MLP neurons of a small language model. Each row is named by its layer, matrix (gate and up: input weights) and neuron, and shows model dimensions 128-223. Each number is 200 + 30 x the weight over its row's rms, rounded and kept within 0 to 999. A neuron's up and down rows have the sign that makes its largest values positive.
After each neuron's rows, "fires on" lists the tokens most often at its 100 highest values on Wikipedia text that the model never trained on. A number after a token or word is its count.

L2.gate1144,196,234,165,175,176,213,182,197,200,263,184,149,186,179,179,180,236,230,169,177,214,180,228,219,138,211,238,209,195,228,210,208,182,136,257,184,226,250,185,197,282,212,259,178,137,181,185,148,183,168,244,179,244,194,189,160,162,239,175,251,242,226,199,197,205,188,252,193,215,153,243,216,237,243,206,172,222,222,213,210,239,249,183,220,199,212,189,229,210,176,170,232,225,169,159,178
L2.up1144,225,196,182,194,249,256,208,170,192,174,177,242,198,183,223,198,184,175,147,201,169,200,208,165,197,216,236,237,145,236,221,233,246,207,141,179,242,277,150,211,143,194,225,195,219,225,169,231,181,224,208,232,187,188,227,203,225,148,219,202,228,159,192,200,220,224,156,198,237,264,218,240,241,199,223,194,192,194,206,182,188,209,207,191,229,223,176,191,103,194,282,204,263,156,184,247
fires on: " cm" 15, " mm" 9, " hours" 8, " seconds" 7, " GB" 6, " km" 6

L2.gate740,229,234,215,229,272,256,244,175,248,234,200,153,187,157,155,232,224,172,229,223,225,165,181,174,135,249,245,187,244,191,170,144,154,201,196,215,259,143,196,237,196,211,137,191,205,178,181,237,247,176,194,194,173,196,216,238,121,240,210,211,194,200,179,210,177,245,183,230,182,185,190,210,184,218,218,202,193,156,191,187,200,214,188,218,251,189,220,183,230,219,172,159,165,215,264,213
L2.up740,267,231,204,184,209,220,208,233,186,193,196,210,185,216,167,189,192,201,224,200,188,142,229,204,198,243,189,181,194,161,185,171,145,202,227,237,198,197,185,192,255,166,170,161,133,180,212,230,218,195,218,161,218,222,198,151,168,175,195,177,235,193,184,177,187,161,169,226,173,190,199,220,232,110,219,200,183,168,170,183,185,217,209,239,230,146,213,204,246,129,190,238,167,173,170,244
fires on: "-" 17, " for" 14, " on" 12, " have" 5, "id" 4, "om" 4

L2.gate197,224,180,138,188,176,177,170,211,217,229,161,215,227,232,188,202,225,221,199,159,215,217,197,180,201,197,194,206,233,204,215,145,239,219,169,239,190,169,191,164,173,233,249,232,212,168,207,279,209,198,213,182,225,195,153,217,235,211,173,291,227,209,212,181,250,165,156,196,229,251,252,178,219,235,184,140,163,253,151,153,233,182,199,197,258,192,180,182,162,137,287,284,234,166,223,192
L2.up197,261,212,189,166,133,162,226,200,228,196,214,185,204,206,196,179,279,198,202,220,217,168,222,160,227,238,147,222,207,194,179,187,207,222,206,225,166,174,249,196,219,243,160,188,227,236,244,237,206,188,198,245,215,145,265,187,202,180,214,241,186,219,206,187,225,173,167,196,192,202,201,168,200,184,129,159,231,185,151,154,175,197,257,213,167,154,186,246,218,202,212,254,181,238,211,171
fires on: "k" 19, "g" 18, "th" 15, "f" 8

L2.gate255,224,266,216,205,213,245,180,215,206,252,191,215,196,180,152,219,172,186,239,223,182,205,204,161,206,245,168,209,191,200,221,238,206,219,183,235,197,170,215,232,174,197,202,219,248,176,237,174,240,195,220,249,201,201,230,226,204,166,174,245,238,244,178,147,192,224,192,108,206,211,194,228,213,188,182,271,249,172,178,197,225,217,158,185,200,180,148,164,207,228,196,203,199,183,160,207
L2.up255,220,215,186,186,133,191,197,156,188,223,179,225,153,174,167,206,221,194,204,170,159,223,206,168,261,138,226,205,188,220,175,175,197,191,154,143,245,204,291,227,224,218,188,175,211,175,148,202,243,185,196,254,196,159,181,199,187,198,269,185,251,208,201,189,223,242,183,202,209,192,250,234,196,148,202,173,247,204,204,188,199,203,176,214,193,180,206,192,139,213,216,198,179,158,180,203
fires on: " for" 11, " 2" 10, " time" 9, " The" 8, " had" 7, " C" 5

L2.gate762,214,155,201,183,193,180,199,218,206,209,197,198,208,218,224,265,250,174,145,241,171,231,178,149,244,232,178,233,177,231,196,178,169,177,177,203,212,166,197,181,208,260,238,156,186,198,229,178,230,184,213,170,214,242,171,162,200,184,201,150,172,203,233,189,240,192,277,219,238,187,221,226,206,229,232,148,225,248,175,214,217,188,198,229,183,170,190,196,242,174,186,177,242,128,192,225
L2.up762,223,213,209,229,198,224,224,204,226,190,171,266,196,161,223,213,194,197,162,177,183,235,143,214,157,191,191,164,228,185,198,209,195,201,238,217,163,215,247,165,211,188,202,177,229,196,254,180,180,230,206,158,214,180,207,198,159,179,161,210,191,189,220,219,166,207,222,177,170,167,207,168,262,214,197,245,166,170,227,222,163,227,127,251,269,205,195,162,164,152,209,255,161,206,243,209
fires on: "s" 37, "m" 10, " owned" 5, " hours" 5, " men" 5

L2.gate797,182,181,148,214,174,273,208,209,184,189,176,225,187,196,226,163,199,233,200,241,188,149,193,178,209,182,229,179,194,214,175,234,240,214,198,220,168,131,196,190,240,202,209,230,195,204,222,170,173,264,205,253,153,173,168,192,186,262,224,159,213,175,211,217,153,232,189,205,212,161,162,209,191,260,218,257,212,203,245,200,184,226,172,240,195,205,230,177,241,182,220,169,249,203,194,196
L2.up797,219,210,157,214,224,182,201,200,210,219,217,213,222,208,170,197,169,182,216,155,176,154,193,185,234,254,193,211,207,198,114,249,237,183,166,231,219,209,166,200,266,182,284,238,252,194,191,139,200,203,223,239,211,150,162,222,202,269,163,177,188,226,251,178,173,237,158,235,227,206,205,189,217,194,252,206,164,244,221,200,203,243,195,197,211,185,200,218,203,187,225,204,217,227,255,220
fires on: "." 21, "ar" 16, " Record" 7, " after" 6, " Financial" 5, "18" 4

L2.gate385,191,189,193,158,199,202,169,211,213,204,251,212,289,185,200,244,224,201,204,179,216,225,208,212,256,174,233,227,153,178,198,180,205,185,197,284,200,235,214,158,155,224,245,200,235,171,207,221,194,184,250,219,209,210,183,204,211,237,222,200,169,173,178,243,202,188,159,222,190,182,249,224,211,233,259,90,174,236,173,188,249,192,261,198,202,276,214,262,219,232,225,170,205,243,223,193
L2.up385,232,208,252,250,184,246,176,190,201,150,187,149,196,235,229,219,261,191,177,211,226,230,174,255,242,210,217,215,192,208,184,231,216,205,260,221,182,182,241,218,177,156,203,237,176,173,178,174,244,190,198,168,200,277,225,158,160,189,156,188,253,204,200,214,153,237,159,226,181,191,200,222,174,204,164,218,177,168,215,200,191,200,212,157,163,219,186,203,208,222,141,176,237,172,213,178
fires on: "." 43, " Charles" 7, " Frank" 5, "ard" 5

L2.gate746,204,207,203,180,197,237,170,216,185,188,177,175,191,169,230,223,194,206,267,200,222,278,220,113,233,193,233,195,198,193,207,187,181,172,223,212,183,188,211,198,182,188,213,193,246,245,207,178,184,217,205,214,217,162,219,192,229,188,215,145,216,192,200,208,185,256,191,231,192,206,189,192,208,250,195,201,199,173,217,209,161,228,177,209,129,181,237,166,159,299,208,257,180,233,201,211
L2.up746,179,198,238,184,213,177,248,200,205,209,175,218,192,225,266,181,207,256,216,169,198,211,192,122,248,223,227,201,207,184,185,208,143,190,233,205,169,262,200,166,193,202,170,129,212,210,176,214,241,204,272,189,174,229,202,218,149,221,200,157,229,208,204,163,238,231,132,228,225,234,179,249,191,173,192,195,264,175,170,213,215,238,203,202,198,235,240,171,201,208,147,193,147,198,219,185
fires on: " —" 37, " –" 9, "–19" 7, " +" 6, "na" 4